config.toml
d_mlp = 1024
activation = "squared_relu"
positions = "rope"
rope_fraction = 1.0
bias = "none"
parallel_block = false
init_std_qkv = 0.0236
beta1 = 0.9
doc_mask = false
train_tokens = 543800000
MLP neurons of a small language model. Each row is named by its layer, matrix (up: input weights) and neuron, and shows model dimensions 48-239. Each number is 500 + 40 x the weight over its row's rms, rounded and kept within 0 to 999. Numbers have three digits each.
Before each neuron's rows, "fires on" lists the tokens most often at its 100 highest values on Wikipedia text that the model never trained on.

fires on: " of", " following", " former", " and"
L8.up246:593504467503525491478505504467535479551574470528506494546532542475604436451456433506536500566499492502464544490523574497501415505449456452454545532558432503436522526472487544547477517513532443507517455503521475524419539539528459478495520460549522498496512482506531537518525482502439454539554481558488516545549511480510516540402563451512490533407570442547515433484534507525591515419476510490491487575493443443484519498496522483516508448527500573493466483522510526553543536469493527483498419461422490470504503461531512494454531503509529503578515526533583470576460494485565447497

fires on: " he", " He", " she", " Wi", " She"
L3.up233:538458479489496478552542484556521550447521565469514516513448501457505467522524441459558531515536542508515481503481499476531486573545512513563572548455464535426514572486457502472474532513486541486510533520513518457406552527455453563446537464486511485511462510493561499507501493450468499472422470476443547482541501532472484576492533451461472502458506487540505484465480436581424542484507463468496545447469583495562498536437465465522540529495543500372476503595539408486530427499458529515510539527489482519435538529507482451480501504463439479487501534438453507461475554525581482544

fires on: " he", " she", " She", "He", "ss", "haus"
L5.up453:514536487396513544499550465454510527461547464485492447503501499420497528500533494510512573509530465530463489524552491482426547575486525463537529504516499500473412572546464487491478481520475529547537475490441540551459489530504462571439523446560476432409563502492511439526479539488523558439494451460489546483493520480478479532460509495520503494445588574506508500504490513531511537422459474525520454496515526473503519578482466493441489515487523505522482485475583477548557449478452542581515530492430504457549481586524488489533507505598544545479540530476578497491504430506474441547

fires on: "t", "n", "l", "te", "ad"
L5.up312:490443505514505469546514521565524508446514487509541512522472495449522500532525464475485574541576429501576555577445525487543526514532496471553527473435520510528446512487515479480456543528527531487459481548524508496458445511555497541490522534554536528446481517505538493540442482538460400521467465546496519569506600541512518465470415519571502505490574456488388493499497571528569495460491503476546540387442498485483474507524550529429518480447482419502496501519437498515586536452516498471515492485450477564542545468513500589484568534481504582452503508531483418544586472513537446533

fires on: "|", " the", " country", " Country", " National"
L3.up542:496518478540430498498526569508566446568533560502487450505505526420564429422561473457513594500469518437475519490495469479521432548510437577569508408544493577507509562488477516577486569527422489442536541482450497464456504514487430411510502518555513457527517550604513451541578537450466416478571479452509486553527577485549531519455482518533515500501552489497468434514459488508462474486511440450491495513435543552485487504506505415516506473515470518514546516533510475531507498527439455503510510508555519514476450477457546400503442517501536561503527460530486490537583511490561447528

fires on: " in", " on", " December"
L7.up915:501541446525450521541466466535488472500412572485431492466453475530532509529497552538532502492508536572545529414421584481530528472486531557440466498549519534497497492477620513521481470497412452508459531528493510503422471523478512441497504554491483521484489532527509581508517491560494471517516486490504626514517478467506549574463482495563523439633507505495556431463480552498533545482469503473515554500461554575530543503447474520490490549433564569492457491533430525501505435511458471486565482543436598577503490501479547539514495438485530523473552494504524520516514445460512503524

fires on: " from", " off", " on", " of", " abs"
L3.up864:526450458542482529580517550428535562453485496463460448464525519548543472469512472484541562505441491573476499518452501521517486452458456479567494509498481456423528549478469576541553488513518534504452516489466617534460515490556522469548473552595524424536517482482415547562500480445515482547545407517411476517535496496545588557461494536446472503483558541525505457367550519517445452461505485488497485514463475511475531520503499440515542478494428428498430486466506496604508519447519532518473515508536416539564418519534506462529475521551467494536510478502408466496532526469517525507

fires on: "ta", "elli", "et", "ome", "is", " to"
L3.up699:519457494446510456469496489561463503468538484519474556449500496431529563484523555521565593591545513541470542454548522549508481567516511504454620536556462536483485501524462465504452451527452480511513553487433566485434476519488458483487469555518548405454547487527592500463462489507479547553471478539492453517518488500506461506505503443449462566469513458478398534457463529474486514477491484540457487570489549519568487455526494558517456512444556455427496492543557478503554488507437488429491511498508533566487416502476518515578566557496555499510523522514508463500507511598535467528

fires on: " the", "O", "D"
L8.up19:521494488489461476527615512507497514444514478473397429545528487509552517519447501489542534632575549472449526496523488482521516500482467519480507539524530523487481489568456561486561483511499513481452417526461488467477517515491461469544504455570567469426532517525441495499481539520513552462434480501566538527527546552455571522446562489554512450517547528543483476539473508519522444466458464516465480495515457595479519511465480517500599491509468441408433534475445455552565488431449498534490431543516432471533494490519554516476502463548477471485487492510515442504432417502530488508

fires on: "\n\n"
L5.up810:503545483479457494527569508513554515484562500513445405529527496495558479486473493488516537526539546466515554449518570511465462511512479498448496523506480598534483550478516523508535410523495481427470511523404535584501455456510442479514530571538498524459489546569474542572483540548570480532446474488507551535510488500614445523480504452516449373546413506499497461476517554466532484482448530512517473522500456486523469552548526525523472476514421493528450431437481541480479446448528521471432447505497504523542494472508507512520499498488434520540499519539465496519539477480523435506

fires on: "-", " |"
L8.up178:423463444526472544478537452532496528416533582475523563479569501534562505543433499493501487500552480517563494498535475519553534536420488445497518472586524611494526457510455497511432488533436469527478488493475566568476414518541452511477574522504508526500512528506530538538501514533511509410476500541546523567479485536533493489453524420492506589453490538509454500511476501524528505492553528528470495509472563510486479526454459544463541544403412488455441467540587468529477481463522574458541512577443547494497537554544552479482461526533560539506467460474476526555450510551535422520

fires on: " |", "."
L8.up403:469551461446429432562532492485490537554485561491469496422473462447461485516485504558448475539517528414523479468501540534530513495456494458493504476493482451535477477507468504532438402530513502519419443583515526564471478454507479474491515459460466481529454477503527577570519505541572473407525447519557488538506491486518459552532523478502513524521563559557418508517514560526556562507534574526504498563505534532489547513476473530559544593517380551441443397549516507525523472474473553523503449557436481536511486515572444397548517503484522575524543510533436516507472482479507458508

fires on: ".", " in", " ft"
L3.up804:478520474449488456500488485521492509441498456445520482467559479420580414503484510498470469534511457443482578454540499499515531471482480473531496524512518532537482497486444503506455498536535548478510578510504434549481461494467530554412462497497521469474529540563505503510445509483530411456495489452541591529522512517420514476502400513446543463561524569492497445492437546484571492516497502526525446534488463519543556498500483600506480468503476444534473499548435496492503521532469554549426487553507455547451566448481431540482533497508484554442503551471482464471500477541515428504

fires on: "."
L7.up225:465479489416539530500478449531425477505492533463496506476518481501512532490513482553464532509454410483530556401515530489522489492430494478491472448525517495471470494509514558517482501527528477503497498555483477521470467508498549512483554468547530500528425500572495506585488515455490468426500493419517479561490503532475491537477488539524542509531551560491492493440514569480489601479476502498497422479495479522514513479471504617492541480466472464474492605551446528472472501557477559490471405553424393502535541522529483492439444485522489565476544481497479445489501502521534515513

fires on: " the", "The", " The", " a", " ("
L8.up806:501443467523497463524483440580371484517520569542443506529425509482515404575439489511587516538515516471563509510536506557509476467443501494452487566446457492584516461526510534504504581512510499512455455503518539517466565481539481502517480457477497427488538467501439536550577464505467496459444450527454513506541492577504528493421529489536513520499521540494468500479501541505556496412494549454508445519440491495502494534514528536524521506548483528512468569524467461555512541457534428503480494490454522568565487547549493478586534478525465487583508477515532480452447437476469524511

fires on: " the", "gan", "ap", " business"
L5.up795:460490477548576462547451420501534538557503570390535475503449493500529508492509522458575504526523456531478485470542529524509475490472469493506545490506496467590539482462455544537540517519524502469476417563509546501476417503471535436488531448524560530517528457544469505501582538477538484510577497487461488490523514481509536492467428500433451533516474562507532533469424442567467446538500530422448503438452479554535460513528492538533475495547409470512524517480565578510516413523528496593423481517460541472584435528501503420484442531470486515444536491529565498479500469483483494540

fires on: " be", " have", " create", " provide", " ensure", " get"
L5.up161:574498481513578511486496442563529592437489517529470470531466522446538495490558538503508486457513440525520523424527466518465424542466422481523423563544562476475525468530473474513500572530502470486498455464476482537474539445516456366496508513546509557433538517536556562517442528510496490542538540460491520529517596513550576529477442529452528522482530469519433459523512552534521467486575479530405573570485558578543541572498485470470553546482502484498446520443460550491478456450503496454485402498467497587520519474548472528497479462444496503434519500527448491557531472497575522541

fires on: "M", "B", "H", ":", " St", " h"
L7.up886:480568465489509528486461458490488511508482464459528531495515541415554490519435526489421492502523566464508544532524482467519539543516510505482513564438509501524457470521476487503578513521554540542492444509531500477439524457593531502552476513497497470467447511502475516451452485480504499465520518524528519480502494497531470540486441534513493471488428498534514402452557541447522496485493458491526451558465422518473487560476527530536471468518505542493477519556545459534507505464536463510581494448494458510496546574510473485471450509497499572459512427560449474576607498464441436605

fires on: " the", " (", " a", ","
L8.up286:538545457476525548422464436442483494507531474528522450433482514499483571405536437473497480445523548515500495401533519545518483528473456455434535391506443529496567519519565512482538499521503512508480510553472513527509508533513497570524500470509473503477466438511496509452556510509514518452485565538571570492543505494509537431515515534544480491530469523502476542468574493489528534456515482458505568512510520574478503485570519493489515438465429512505513506494469510583524455473453499459472404509527450540451484565616478452471572492468465513548541538511472494537507489507475503489

fires on: " by", " from", "\n\n", " of", "like", "s"
L5.up511:455518448430497464469500541584541467551490548430484432560410486510548516479536422504514552567553519468521547450449552499533426570466390509462498514533473536511504524506506484544532464519518560581525473525454505536504491519520493508490473472409564474518516476527488568505495548479568489490489528504475555574507483545540544471470458470527468500507421484491496504513537573540490469480446569591455448532509575473460452497522539537591414490486442528552456521478470500483457446478490522483565381522427460508603450486535422476496503477520469479479513481466443520503568507524550516497

fires on: ",", " age", " Battle", " University", ";"
L8.up674:543463480508470447553395502546556543489439521461453513578419518515486546487529494506556503487559516516506463478438458529494449480481472507488531423402462480622474488444543546476525485524458459451484490438484500471510484537520508551468512494442514501483468464486471497482547546523563489489481440546570561484478508534495576487568458547405466405569555537544487523478488539486582463482481505466537529522551510460438543460437537482481530479460555539501487524484475503527517501522509532542475516455486520509548477511519530453440452526563517545410537526575583487549567455426545510495

fires on: " No", " no", "No", " Vol"
L5.up787:570477490486448470481470508455474479511491475473505573458496486491522530526517496508510464454519553539441608448493540501464459503511476516506492459494508410526482534563479504459445561519455440448502515537523473479464491482509540504602493566479528475488460465473501455471511467418602480508497406461470558548541536468479439532474506443549409400576498484462456490482475542501473481480510576462549485530518436499500482490418458495458485483526548495476509536523445501476526538525526507473430510476466481490443476457492500382519542481480491513561492538484487460544524511437471494521

fires on: " ft", " cm", "mm", " mm"
L3.up992:516494480536483540487477496552510533460496505437534513455551463442551453529493445517479412479501481490511559501472446489521555459562495508481484507583475512538544521398490490482509476531516470465513515548510463489447473460488534564509484551521507520428524490488558488463468528471558517439494477492565435555490482485465496424573494490471520525499524531537448526447466530483516580552491515495584465460463485546487489452424501534534527472412498481574485532546485525500468490552508550466415486527509508482436517504456471504408533517542488484497583571461556504545609546525440522542

fires on: "s", "ing", "es", "y", "ies", "ap"
L5.up606:460518483506506515477556451465517539505516538508458471504472538517532499486463515539518580524549558528438496458522502553466468566465479510492521490516513491594566482489516462482476521519456439516511477455478463451494458498485526493453467482572545534409580489554538486517485485419475548511543486503412445482538538524444503573450511487540493505552546515516449423467462483479475515504481515525508436526488511496468481494421451490472501601504501519498421551462462544465544388421502490537510433463460516601542479420533561483546440523478457567528510509401467453500488501494488498483

fires on: "°", ":", " Vol", " of", "h", "st"
L3.up767:550475479525466441461455396517466536472510456397518462464478444551519482531465450558457438469505532426512506484446598533527504444459414428499525514497490463557597555428519490486477479536496545468484542488508533554477518491486444523496553498499462417478527511465479512516534595499483538495544513466526514511535494478532535486523473467519453469481495563505509495497588534516507473542506509440458499470447465481545526548531485509505534530562574483532428497512454464478553510559497441481499439566586528483508460546506442450506492508554521541509529553497491483490551531395474454577

fires on: " December", " September", " April", " July", " May", " October"
L5.up619:531420467480429588482565391499509566460458538479498492453466484525496563527504502456519488539563575559515529526453577511485428541535513511516500436484501524531546541506584523515501518518503472488465546501493528491457528578503443490517489437609496497508475530474540498469567453494505507537438463496458529509549507485529563531501461460516519489515494516473523530479468552443474548494442525567483540516491544536528450536515512508464507471422520443430529508451520582507586455475590499545546446518462544576466484495534555540535487442464367522532580472528534507494485445446491435541

fires on: "g", "-", "o"
L3.up447:523488483454524506522555454501543530487494400499509514537496576520525476537483463543464547509564526504572520510511488563565482434555425467495464455509540416512487531457489460534468465529494473456497512470516573490431490514592481477540495507502478526519413505442475532594501488480512498517436467565516555420494493546544551488478438454500468438541538520479501535496499516480510496547494469462504570475537457515545526527552469488533565512554493425550487463593499584473514406490426474476480468564417473461549536469514469459492474479528476490544522494509446506499524489441470571516

fires on: "\n\n", ".", " US", "s", "z"
L5.up1006:457480511482596515528505451461510476452479499483456514457480598505514493477500397464592467495492524540466512523529491464483510472544456545445547531521449530527450524448502557475496570528475433510464515509474552446455444593526590454511501551476478449455513510531489518541429499515529441456519456536438520576511538536573487577525555419491415432527451480509492466468541516573491391516518459480554538510472490547519500521514478479514479492552431459523539524508454482494482446550519522439513501489532482507488515457490456514401493557477537485498515470496492426497561421519489489488

fires on: "\n\n", "\n", " the", " his", " a"
L8.up192:521514482413491461471530522607453461484453455524469506460449541479521466522434522536542476585539585504478512497563421510483541497539489478446442529519521519502479543497567539516498488505522453494428472497491470513451409488516525438478474507491411551479539465522495545524435541530503480536482451545515514506516540495489503518348534452531463425537500575549499451473501531458553529444481488546568530497537488582601560632503488484501427515485464451522525493599519445490498476503573476544475479490529516521474482473528508475454508470479484485505532511483520501509537466516526451496

fires on: ",", " and", "-"
L8.up844:487508464510492458539503453589518533500500491521516481454475472524488503465457473506499513495501458531478517467548465514510490491579452472491467515498549457522495550501578527525449500529464492418477455491501481559413477575536528502492470538499438513399547486473492512561507593499556411527544413507496565528481554506569488480488458466548483500515523466573488515523628577535494456503496474522508494449528548536567544524510481505487481545507491415530497510561449519561484478525517522505493524553432515489584495441590475488453561501497544498474559520518425498536461532456470495467

fires on: " in", ",", "-", " under"
L5.up518:445474472481481477565575536603528503532457513501483520568517458445533487413539496506466534533516549474532488440500499488552472535530533461464481483488427544489466513496438575547433409523442521438480477466475510552406547511485536535465454538523527494498570501539495485491562505480516419485459514603535533490492422496565549494523498449505406503487508533485467462479490512510542521545475473539541472480538495495534537466494444478487512551452479459436463529487491568546566465565495462477479447571442442505507541428509618536451517519519481546503497495528534475496485523511491468520

fires on: " of", "-", " in", " a", " around", ":"
L5.up577:506468455500484464442543489461504469512510473440530489488510481447552465465560493532460566502542489532472489438513540549500498548478490594519551513447442461480490517460423503474488470522474537396554529521489513549476440475479560548425447504546549543478564483522473454486524464445529473414519482521508520607513516538501483493455532446563490494501495468464498476507491589509495552460484473462402481517483446531536519474431482508467462448432436443431567590421499564532491464531521470511446470519455454528554587521538524489469447466460553510536485520540525378521544460514515579495

fires on: " \"", "\n\n", "\n"
L8.up740:414516446421524481435579536485566505416524478453513491538451526523483541418518488535433494508446488544531502521531530456517509443513405398481512486519469499489441431522538537498520485524605409428512487527476512501486465447569535483479486490519529501484484511498481510463477470460541511490520491462476483492494508496450447506473537411567441469458475484469508502476460534447498550497467469507567458496461525484519506571430495528565522512514512495576451502500548523482494494434567462463422472488503505493442522477479537492461541511513488570511460574503533520507522492514465440525

fires on: "\n\n"
L7.up303:491475501513528517494521465520551489520493562484473497534504522535487492457412458510589585513479549444479460468528596568484489482507482508439523539483489455430418471452506467483481517536382464514509514553507518507511523589561512464523519578512528504452469496530461531510538523425529524475480440518524579588507478502558466556458584413523568494610439468478446432501496470513546485451480523461509547474515516517566451486519510523552495483519520436558561521498502521540477438526449502552497469518438549534500415447520522515444509416476489544503496500517499472546506456458541492520

fires on: ",", " =", ":", " (", "\n", " 17"
L3.up328:519496463458509483482541498481511525527524487495476492554430533510580643415554494478490517557527516465502484485505495535532502502477494525479496410496534489525525496515463534496507579534488502467494391512441546498493553473485434519509460482593567509448494500496571542490511453545484453455498460464556467509508490499527474456501490423483498521400491479605453554508449521487507591526501498549514520503527468510545491480533463480476472486447443548447542548502478528523559516494497499411503497526397438547569515495466459490495494570440518512545520506615593499542495520490474482525

fires on: "ce", " County", "ical", "olit", " also", "ation"
L3.up342:492567460527524507561529531478518442509510558524448498480479520498544470417547430580472596487467569455526459506461491516456485475491436492497515468506474459499573479530467493456521597523441442445587406494461507470460441531477543450486453495506496512509472517511496429467504558473597460462518495524518463528535495467523509487520515435545414533554476488476527455485508509518546521526511474518473493483454494498493428436426508587484500462513415445533564545519454530507468526536470496494437465515485537523564491501481490536525447498472457524502525568475467465511457485517541484503

fires on: " (", " |", "("
L8.up799:469525458526463473480434519476490452530591544475531395504478486456467467469515427475535431472453523513501489476534526509529466509547472491474525481448483592470480520486577497479502540523474531505592519533440543437477501506476511607539540477476560519436481541501481497517568550477497475483559465523553591478521456530604478509438511535467504551465417535526475538424587501507522517452556545470477521529517519560496417514494484499469589477432509531518462482516441502528494463443461498509560460426520518572517502459502456459501466474461459516491529540512533461529491497446489537527

fires on: "ed", "ing", "s", "es", " came", " went"
L5.up550:490520500448558514505502472571483539477529540505508488539499542524517475491521427535502436542526499498465560477458494526573509523451422521564536539589570503572474494452547469545524462514507467524493527554468496531513500440546550496481444511501479488455419482555559527558508513513484507513437527520518498497550446532559539429507492430494485526532552474562503478490527515508519460474528447479578531578472537494573493476483422515584566524514491478492461505478568497516503467561531464463429481517533340478502543505506480499559516486423429504545520569539542514527423470456561544522

fires on: ",", " a", ":", " ;", ";"
L5.up996:497537468488548531526499553487447486542551475481430461518526529499550516419525514556510523625522451414497533500536552521489525561507525493510510375509526505506517495443479509515518477526499519530530476505510548631441497535495470556420460483488485516508564444509590515574462481531526475499483500514581504595535545530561583450515479543453501522488482504520522450497475537496571512502516521576496529451502467504592550458493472458521469458501445436508514546468495556462566492526483467521460499526544459515518537504530485523544474558501514465553531566554488454479441433478470507486

fires on: " City", " United", " National", " Country", " Town", " State"
L3.up1013:503476467507456510592506520481601533517513519487531415497508500514514476511521481570402529486455493490532509483480523454459477617522462496520509470434549537513518502502505489519528468518485463505486568511456549520437532432499443454544484510537501500527485499476488580561517558498445498511500457530462466468517526442565497489526456540567509441495452510536502483522499558538489585474539574453500491508493537525501511478514519482541542523470430536454534505605502454515537487550447474429513497536512526500508482507505491480534459441446479551411504496515446422485474516528520468593

fires on: " (", " in"
L7.up635:474559471487479562462546409577467506533550507496516536478456444448482465460472487522525501472456527519461539495540503468512464466511481481496519549503491545530432532481547502540458547525492488424561477539523504555486397556499579491521490514545561499378566515538501485519573579463488470451527436548557545571513486520482496497405509487504572530572503498491539481489524526477453510471423546495407492550526554587498480482449508503472519440453448537549504517539464478470462466460442541487564459535467505561500490552580479471516497527447467474503549466518474521499537512449440479514

fires on: "s", "n", "ew", "en", "ock", "ing"
L5.up848:438493497439472530409515428489426558468537547448494477526488511530555546518465438534502506475541449476399499513500468464562515584505423538475510532534548511574539585472505465610486513529479520500516489472478487554524527499472494436513440509480502446379465485521466533545540541547493491488430550507499467537523466464568436529481593512558546529551566481517468491457488488562495483536543498546475454531546464527547462562462488521478530518543477523533495549465479488480535413483510486428467436471463454513489469521484496459506391496488488499519491402510483480434528529452530545503

fires on: " the", "\n\n", " that", " at", " for"
L8.up66:514582480507496513520489532493498447521520494501527423480440491525482537539436470567538462566591561496518488531467443456578454528486507441485464512462462492522465547436568525521555499501487442456479460543482510470462464525525462432560389553481524556443499474488485477522479502489526554481490503507486519516579502488515436536479550466431459564534476592499472528473464467469538546471502553541504525459566510582547492574515509481462402468539488486491494562492482423605522508453522481522529483504449594512423441493566534491538556502481505501454506489571482534497484502479517473557

fires on: " the", " on", " at", " an", " The"
L8.up428:531498482549443498530546534503480482508526585432418425442511472547532489441455527492567505555595583440493554431550527447606496513492481451489460532473489552508532547566497584501566461503485500491546479515444511516364448487485499445515508471572522457543477468516503475539524502566435529519503519550536551514522547499507508491488550538547436588506510408460527466491440559445603472516488476546461485530546463500515495475523531503551504463475499434460421475436444494527561536426499540540529485475500455524513507511461587449478494497550518490513530450523502492529490485500530447577

fires on: "ing", "ed", "d", "s", "es", "ized"
L5.up374:471449480524485465488584474608488562449519547502504524537461504543520512505537418535494490539543522543499594502518495466540459563455416533455457492461506551521507519554510472548460478507482431488466545482498516437485481469422454429483498533469506502474490549466538573593493510480436442484471474499518491553518432492505512519486487495419514502489537521543506530453491539530492537489509546482447534528477550506512470542404534506468529485483466556474480514505462504457452431510571511441509445481467432580538467456511443498540401474391492547542519471523559464560573429469548560516

fires on: " as", " \"", " called", " named", " renamed"
L5.up457:476541468441452546463495513569510472506550504517499474541540563467540507511506497530472527537509544426574538441507436498444509487474463468575613515517460541521434547494472464484533500502503455398467492489509478501440459569548499505523444516489530490566465482501444539564500479488480560480456491527523506545502497478440471578538537449580458458484537569523434494430493486534507548466474499581580460511504508518534442481461452490498477552459382531517480603563542562486497480508561512443419459482434531496505527473496548515469475536480582549538517538493585481506561466486461495518

fires on: " |", " to", ".", ":"
L8.up504:494462439478449550520536542505460548525525450432467512552482555489591443429517485521583555464502521478518562508502505451493391511585504454597499462487427532463461541422505576489516507518565562428557515514511475447481504541532489451512483568564498507519530429507478529448472532498561457437497440479490487587497511461502539511475472507480475444488490495476466561447485456519497555509520549514560479544476497454541491485483502576472547467464510492487512514569471498523512508489525555487503482483539448533474554542487474488416524553462546518467549492493531366529537485497508557521

fires on: "\n\n", " 7", "Career", "History"
L8.up775:516536459556446511507473543487524447466509488460420494533489518549499461428395453542495566503492443501523550480503508479450494503510520513499505493468488517548474503449573507496497487512456464490466499487461517499475484483520571441519573510586429533460530469560478452524478590459514526467414481491495482527526511520515460520441522511484478448593503406508469474452528419546530580511537489463519504518497477468536487515512522481521521494497516441535600538477456544503611412434521496504482498477557464533458512424553540488455527500445534530413529594493484497441528473520646498550

fires on: " |", " in", " of", " and", " the", ":"
L5.up7:492519479439497475533443555420498513546473488442494481478453515498534512471480543523424468451489496496421492501503499506571535507500510446485567540452411395509497545471524428536494498508532515496533521505508544531471556501519538506463626481461499517506466478447512533547487548517522493519572506511483522467511449502591550483498514508544507470563509457459437523435468489543517475503542498476576438555480366513527549507529553556494574490537575421532532483534459504541609534507464498455606461523519523540511518503466536445513512513539526563477515538555469483491505392499471502549

fires on: "–", "-"
L7.up827:498554445531567489483486525466452495475492468551455560403469478487458482484503518509559487523532511454530482506504501502558537477470441419580519494539500517439530515448543488535475481517462503470523504534506517470492414498411495542487546473494494514459544480554496563537453505455519573511496396543446498524525460513483480503493517538467479421484497547554539498469545505558498490499491542516536522507507535500509516513512525505550455483479448432534407568459471496493517554481534522537507507518538511442543512511527616429482529524541498490587528475555456449508579499460573473516

fires on: " a", " the", " e", " i", " A"
L8.up1008:510528488498507539509484438547454561476515504503446475546499547517525516455446536569540503444517513537460481494509514538505470474508546485530515498497527548517489496517506461488565554520489509533515513540428574498465575490444447510500526477545511421455541536557473468564557456554468510492472438531500474538539559491470531585434545564451522509495543465507440462494505501476465532452424538472528494511418454530443539513482499452497519573466464490447465487517515452470536512394482475483489430523438497442473508534453456490539517497542493553500516476518609509487532468527526478557

fires on: ".", " learn"
L7.up256:442496504463481487493583493540537515459506457480483490524543536436588509464512540534524486536484463506425614511532529504482493502465534416536478493468505485467477513542456511468450533516477477515483502521509547464465587513414488544522461479538527439500517547483555513511473568515435447525436479492575485582494502533445499542474527516477503464522514525503391471495516507507468534488558521544550443490542589540536521468461460560515496504448454468517524498491482485540506468467481530538468537509501453520442484541452529522482516480502467577501523530478425402552455471536573511490

fires on: " he", " He", "He"
L3.up965:441414479406387437539536490543503465446540489484490547469485522502503478504492535499460561512484544509543541526504506473529487545510523527591553544502514443528438539429495507500476527516468495425449478433473570552449521579513483561491511430550511438523531537560553466523527492477502494472434497495537440455529494500442516540446415527518485472506556582558547485473476453555501530473492499497437467468433555501450487514451469481489501524488498539475481578508570477477506466540424501502480541598406545450525506501521448512532487572516584507468528517459476488492450528504461433554

fires on: "us", "l", "t", "al", "ate"
L5.up622:513465483550487528481547555583544406507528530522543454505523476525494515491498495462551585505519466543505516517498468525548532510555488479525530473494523522497492498523478477457480435534468490528487547513485540483454504567487380460527437511570542458515515526527505555484444473455495433468499421512500490528517488521461583493513459488532455485566550527483521486505488483518532490498493523482522530483465514514497546482459456484524568407414547462459512551512465461478534489418498530453448471456447450490584512501463462538388521485392424571457482473546566457589484475463577463487

fires on: " on", "On", " On"
L8.up549:465475455496497521507542488448514496554552595464463429457479494449500491411468448479506513484452511482517466422443574480465452483457530533418487519467497485524511553428550539463495491520482506500453550511483560427489539509492495427552534504494556487569470438512537613488572494501563475498545478484518526479506532470558420497427510479530505424597509496555495366508478559477546531501538509488514478539380528540512470554446474474479487514481441488420528486481461461537501431561478494438550446556495525523490498491525560474539480407501505548508504489509500497571475477468499513501

fires on: "\n\n"
L5.up366:431555456489462467550584506560563524479511504463449487469487526421579525470512516530532506495514515547484559514503495464548538491495489467419542527472467578494470490455497504518517471521439555436427463535496498538498557478602528528514500532542497563489461527521480513561554513502462479497503452622545547496488501507484504559453502453528502436601558514524471449518509630565534498450412540460524486576522521488520532535511548518517561478488442507523516482513546492512495440467505518462520480545490481512547458453456543546460467517494490477515504548504468487466531487550483404504

fires on: "-", "–", "ti"
L5.up820:506567477486535546492525498507483463508497514449407467467537505542493520426476396515564556502449559547491520472496573509493526485500403470507508524546510545470558548518502512431448488529443520498540471496517484460480471493411538475584541553499516513487526500512486494555534593522498490486516435512455496598514533555485528504536509493464494489505440543581434503464546529495465482508466528483463547476555532586482543467467471527534507529564453473522534510553551573452477516499485522434463450578528516447481545519493564483528496514513451472562527438536451485531526450469498537523

fires on: " also", " which", " years", "ts", "ation", "ations"
L3.up502:511536449551460534557500546524503486479549493533471525418536537473556482401521504504505596553457521440476518508511476526447480475453428512484538459524491528505485559517446500488480590522448437482529495491460511502483431517462511527529533529528531558450504529534534451514459532518518432476450391501469534519530416457461489512517483413532482539551473562515522433470513470463477555436435570509491491536418517547512486506490377564451503460449533541506509529493442516476457509526511492486471443491458527528524499564443545516513542513577499507568532510531484479556476480522520502499

fires on: " March", " July", " January", " August", " December", " November"
L3.up325:543493461506492524488550542503535523498508570522421464474455492474507505541500484489552549506568537497439499559523506483439496584518472516480507498491460476522524476531555532533499562510461456544452583511474490476466479470464470530483427528627518443488497493518487474470511461553514550448454454479400463549520511441456525512563512510442511461598478471478530483476490533423483460417488542521530539592524543483481472483462463498533525465452566482506531483538492527565575567446558504543553520474479454494577416500486580505432528503462456506565546468603512488518498482486496430503